Part of a small language model's weights: MLP 384 SwiGLU, a variant of Adam for these matrices.
MLP neurons of a small language model. Each row is named by its layer, matrix (gate and up: input weights) and neuron, and shows model dimensions 112-175. Each number is 200 + 20 x the weight over its row's rms, rounded and kept within 0 to 999. A neuron's up and down rows have the sign that makes its largest values positive.
After each neuron's rows, "fires in" lists the words (lower case) most often at its 100 highest values on Wikipedia text that the model never trained on; "fires on" lists the tokens most often at its 100 highest values on Wikipedia text that the model never trained on.

L6.gate40,230,210,191,191,189,232,207,201,193,213,232,236,205,216,199,205,232,222,158,220,171,205,195,213,171,185,192,171,205,208,172,194,183,171,197,201,184,214,188,213,219,175,186,183,205,188,194,222,180,185,169,168,192,180,233,230,204,212,227,208,202,237,227,202
L6.up40,208,237,233,208,184,244,173,219,194,208,224,179,236,226,216,202,179,194,198,183,174,220,178,219,205,206,208,188,234,222,199,183,183,213,183,187,194,207,177,243,205,178,194,199,194,181,210,200,209,179,158,170,192,177,220,207,237,206,221,188,195,203,215,212
fires in: "on", "in", "to", "at"
fires on: " on", " in", " to", " at", " In"

L5.gate16,194,169,193,193,216,190,202,177,237,202,237,225,193,208,202,192,217,223,187,202,186,219,203,172,190,210,203,178,198,224,231,206,192,192,199,205,213,181,213,202,191,208,184,206,215,231,209,181,228,192,240,229,145,203,205,214,212,209,163,191,182,173,226,210
L5.up16,209,181,210,227,191,180,219,218,198,189,201,224,203,220,193,189,214,194,202,197,186,185,187,170,192,212,192,210,185,202,226,226,197,187,176,212,188,186,218,205,183,176,187,214,215,216,216,194,235,190,223,224,181,209,194,186,204,199,163,221,182,200,214,192
fires in: "october", "february", "january", "september", "november", "april"
fires on: " October", " February", " January", " November", " September", " April"

L6.gate23,180,188,213,204,212,189,184,191,202,185,224,195,257,204,222,198,225,196,176,171,178,219,227,210,211,199,176,222,216,214,230,203,220,218,200,200,218,180,248,202,171,202,203,161,148,177,188,170,171,212,173,188,193,220,227,205,245,233,217,225,214,245,226,174
L6.up23,178,164,236,176,176,200,211,203,230,186,212,207,198,204,207,184,203,236,199,224,197,209,196,186,209,158,214,205,204,228,184,168,209,214,223,197,203,212,210,174,202,182,217,178,165,169,227,218,180,194,193,197,214,209,189,210,217,188,219,163,223,171,175,206
fires in: "year", "september", "season", "end", "region", "march"
fires on: " year", " September", " season", " end", " region"

L3.gate347,223,201,168,194,204,193,195,157,180,199,194,233,207,234,200,221,237,202,173,206,194,174,220,201,211,189,213,237,198,203,217,172,203,169,208,210,236,226,193,201,225,182,203,202,241,218,181,216,183,209,199,192,219,194,187,249,212,232,196,175,201,221,222,194
L3.up347,193,221,170,188,213,196,204,198,193,197,178,219,208,252,225,213,183,190,217,205,179,185,193,205,211,213,215,230,164,218,221,177,217,204,197,211,232,211,222,199,211,168,209,225,232,232,213,193,183,224,186,192,207,203,194,235,205,207,224,165,202,201,208,190
fires in: "city", "township", "town", "archerfield", "women", "bradford"
fires on: " City", " Town", "field", "ford", "ley", " women"

L3.gate150,201,182,232,207,197,243,221,213,191,184,179,209,253,204,214,178,192,190,206,218,188,211,230,214,215,195,180,226,183,191,203,219,212,174,208,186,207,173,209,187,170,204,193,208,181,163,210,186,219,187,174,179,235,208,195,174,215,224,200,247,191,200,217,174
L3.up150,193,181,238,198,196,252,235,221,190,192,184,205,257,216,212,197,184,183,204,219,188,218,230,212,224,192,173,205,188,169,218,221,217,187,212,204,204,170,199,182,174,200,187,210,181,161,215,183,205,197,178,185,240,215,202,169,212,230,199,236,192,182,212,178
fires in: "family", "development", "site", "affairs", "party", "process"
fires on: "airs", " development", " site", " family", " process", " Family"

L6.gate71,170,191,214,221,219,252,202,212,212,168,199,196,187,221,199,172,219,205,202,147,226,160,185,244,203,211,230,220,215,245,197,217,195,175,230,194,182,157,210,177,197,196,185,193,224,240,195,207,199,193,163,193,201,193,187,218,213,191,191,180,210,187,225,202
L6.up71,190,187,214,174,219,205,173,174,203,180,206,190,176,200,200,206,171,197,205,204,193,192,180,163,182,209,201,216,191,209,224,216,164,172,168,194,226,217,182,208,203,218,195,212,187,213,195,207,241,180,236,252,200,176,214,225,208,208,160,240,197,197,201,192
fires in: "february", "4", "october", "january", "june"
fires on: " February", "4", " October", " January", "9", " June"

L6.gate325,195,198,188,183,170,202,193,209,201,181,186,224,176,192,180,181,194,203,196,228,181,198,212,234,196,170,208,213,191,171,190,171,175,192,227,179,209,183,168,226,215,167,167,218,198,228,188,230,179,199,231,244,177,199,206,243,201,218,166,203,217,169,212,201
L6.up325,206,215,190,236,157,175,189,214,170,187,195,202,232,203,177,195,176,222,197,201,219,202,200,221,187,221,199,207,171,215,160,176,180,193,210,205,220,203,182,214,207,172,216,181,231,219,180,200,230,213,189,177,229,183,173,230,189,200,213,213,196,190,194,172
fires in: "by", "apps", "first"
fires on: " by", " App", "ently", "ly", " first"

L12.gate211,208,224,202,214,188,201,199,195,204,180,217,228,180,221,210,209,186,205,189,189,198,222,185,189,186,218,194,189,217,222,182,220,191,188,200,202,175,208,226,188,197,169,201,195,174,198,162,210,202,165,205,223,185,194,212,196,206,183,212,186,212,194,205,177
L12.up211,202,219,213,190,216,206,187,210,192,196,209,206,218,212,226,219,187,215,209,216,177,189,231,237,209,236,229,222,213,242,227,230,232,183,190,183,226,202,186,185,180,196,206,162,177,211,205,183,202,203,198,194,212,202,211,231,197,185,176,198,230,217,199,198
fires in: "in", "by"
fires on: " in", " In", " by", " inst", "d"

L6.gate166,209,211,210,196,178,211,211,195,197,190,227,205,231,212,198,195,218,195,182,207,200,203,191,224,187,227,207,177,179,209,195,201,160,146,155,180,175,188,232,170,164,190,175,202,188,182,185,239,163,206,200,168,187,194,205,190,191,179,192,215,182,216,173,230
L6.up166,175,213,207,196,215,236,200,236,188,240,206,197,237,221,227,216,195,199,210,210,197,237,191,189,227,247,211,193,212,201,208,182,185,198,202,203,201,199,185,214,215,183,177,228,180,212,195,177,156,232,147,214,197,245,174,213,228,178,167,155,192,169,191,215
fires in: "name", "royal", "order", "at", "republic", "in"
fires on: " name", " Royal", " Order", " at", "ourn", " Republic"

L8.gate169,178,195,219,212,175,217,162,189,198,152,214,199,237,196,206,161,208,195,188,201,190,237,203,210,161,200,208,201,209,183,226,193,210,199,239,213,216,212,191,189,220,198,198,202,204,201,191,165,174,191,213,203,201,198,217,183,194,193,209,204,226,226,210,185
L8.up169,214,195,201,200,233,184,211,181,208,220,211,211,214,204,222,224,229,158,223,230,220,209,177,193,206,170,218,205,160,240,177,201,210,208,207,157,198,210,189,156,202,208,219,191,203,220,194,237,192,164,187,199,188,175,181,197,220,206,215,200,206,185,197,219
fires in: "and", "later", "1952"
fires on: ", and", " and", "2", " later"

L8.gate193,187,212,221,199,189,240,211,196,233,159,225,207,203,208,194,186,192,203,187,179,160,184,173,204,207,194,212,219,202,206,193,227,208,201,182,201,214,206,185,172,197,205,192,179,216,165,186,195,205,188,226,222,212,221,202,208,229,188,209,194,187,215,216,205
L8.up193,213,226,215,207,205,222,168,202,206,206,210,195,167,209,199,214,190,193,224,198,212,206,176,182,166,196,190,187,231,149,183,207,202,203,183,198,197,188,167,204,182,211,186,234,178,181,236,163,217,200,188,228,177,195,192,196,209,187,233,179,204,192,211,212
fires in: "had", "has", "was", "would", "derris"
fires on: " had", " has", " was", " D", " would"

L7.gate254,187,186,149,179,201,204,191,167,235,195,190,251,196,183,159,209,223,216,198,224,183,219,197,189,202,178,157,183,214,185,179,187,171,222,236,185,191,212,228,171,205,230,171,207,180,205,200,176,222,184,219,194,178,199,215,216,209,199,203,184,191,195,187,213
L7.up254,188,222,187,206,171,199,180,197,164,206,180,211,231,186,208,239,207,177,178,210,191,174,180,181,216,205,150,187,179,224,233,208,176,191,174,184,209,179,193,168,204,212,182,215,191,151,209,210,166,195,206,222,197,213,214,221,179,189,211,198,227,195,185,214
fires in: "the", "album", "and"
fires on: " the", " album", " The", " a", " and"

L13.gate378,197,171,176,162,178,193,227,197,162,178,216,211,202,201,207,194,194,229,152,204,147,204,194,178,209,198,214,167,187,209,221,231,218,182,244,173,173,163,211,216,240,178,188,209,222,198,197,217,183,177,216,219,174,204,207,197,189,201,209,211,183,202,208,188
L13.up378,230,209,197,152,212,189,215,211,203,185,222,184,201,204,233,223,222,192,224,204,184,214,188,197,186,202,190,209,185,219,172,183,196,198,226,202,208,242,200,237,218,191,224,212,196,209,201,188,206,195,189,230,196,196,186,251,200,191,185,161,212,234,209,181
fires in: "on", "of", "in", "to", "an"
fires on: " of", " on", " to", " an", " by", "In"

L3.gate240,238,192,174,200,213,184,205,173,178,213,233,214,209,214,215,187,230,214,210,184,202,160,232,223,197,217,183,205,213,183,180,191,201,195,209,201,222,226,206,219,209,194,193,217,203,214,204,195,158,190,221,203,201,239,206,250,220,198,214,184,185,188,196,200
L3.up240,258,199,168,170,210,190,218,203,181,213,208,214,190,215,232,190,194,206,224,199,199,176,217,214,211,221,192,207,207,193,183,188,224,201,207,212,204,218,225,222,206,181,203,211,197,209,207,179,169,215,200,192,211,253,209,222,209,185,233,185,184,170,187,174
fires in: "city", "township", "ottawa", "shooting", "railway", "throw"
fires on: "row", " City", " Town", "oot", "awa", "ailway"

L8.gate239,214,201,190,215,164,189,247,194,212,230,170,202,196,212,214,214,211,194,201,220,198,209,203,176,218,225,201,213,200,203,173,208,180,197,190,205,205,188,216,215,199,196,218,205,190,198,212,218,223,206,157,218,218,188,197,235,191,201,165,209,216,165,201,197
L8.up239,175,195,215,187,168,192,187,182,202,146,212,219,195,172,189,202,183,180,191,222,211,244,187,181,199,191,232,209,203,192,181,213,201,164,214,183,216,211,180,170,219,180,221,187,200,239,184,195,204,192,192,178,215,237,224,248,216,198,202,185,174,189,226,219
fires in: "university", "institute", "award"
fires on: " University", " t", " Institute", " Award", " manag"

L6.gate126,218,186,221,206,217,180,220,195,216,225,211,198,213,214,168,224,183,230,190,203,203,164,219,204,189,195,202,178,200,219,185,204,175,188,208,222,200,180,220,213,241,160,212,193,241,203,159,232,190,191,191,211,201,207,194,216,212,201,191,218,207,180,239,192
L6.up126,198,204,198,179,190,186,254,207,175,242,217,253,169,185,209,208,217,207,210,239,210,179,215,181,176,231,212,204,181,181,198,161,178,195,179,208,200,226,190,228,211,182,186,203,191,193,202,227,231,216,186,224,202,181,178,234,186,158,200,171,153,175,195,190
fires in: "by"
fires on: " by"

L8.gate72,193,211,175,163,214,193,174,199,231,202,186,185,219,184,230,218,212,171,188,210,247,193,226,193,192,173,167,200,179,200,159,178,234,174,215,196,181,209,209,209,170,196,208,178,192,201,218,160,175,185,187,210,200,202,215,201,220,221,200,196,227,212,204,203
L8.up72,205,206,246,187,206,201,213,186,247,198,217,158,205,204,164,158,220,221,204,239,201,185,218,209,231,222,189,168,182,237,178,173,205,194,186,225,203,198,249,197,187,190,211,228,171,162,202,198,189,189,187,199,211,224,187,217,226,207,177,213,210,191,179,184
fires in: "time", "year", "century", "season", "death", "war"
fires on: " time", " year", " century", " death", " season"

L3.gate120,296,243,227,183,229,207,206,197,238,190,214,197,173,229,222,192,191,195,205,199,188,207,187,200,227,216,192,218,196,194,204,199,225,195,196,198,187,186,213,213,200,211,194,217,212,199,194,210,179,185,190,189,201,208,175,212,226,188,180,217,173,195,212,195
L3.up120,198,211,183,176,186,193,191,199,129,195,216,194,207,202,191,197,209,199,212,205,187,219,199,188,214,210,221,182,199,204,203,214,208,200,195,220,239,189,231,203,199,175,204,204,195,221,210,184,208,203,199,189,186,207,198,201,216,167,185,196,196,192,191,198
fires in: "release", "son", "stars", "hermannskogel", "france", "2021"
fires on: "ars", " release", "erman", " son", " France", "021"

L8.gate325,173,177,177,200,161,219,226,200,205,213,228,213,189,185,190,210,209,209,207,197,177,183,185,221,194,170,178,172,183,228,176,205,203,168,199,190,183,187,214,164,229,192,178,185,220,190,221,243,196,164,195,213,218,227,214,206,218,194,177,207,210,176,194,215
L8.up325,193,214,197,230,179,219,194,218,182,186,213,227,200,173,204,223,185,234,210,186,185,221,165,180,217,197,189,168,239,223,186,180,182,197,195,221,209,188,195,162,201,218,184,193,221,205,215,190,213,181,194,223,241,229,199,186,188,196,142,171,179,205,211,204
fires in: "and", "or", "a"
fires on: " or", " and", " a", ", and"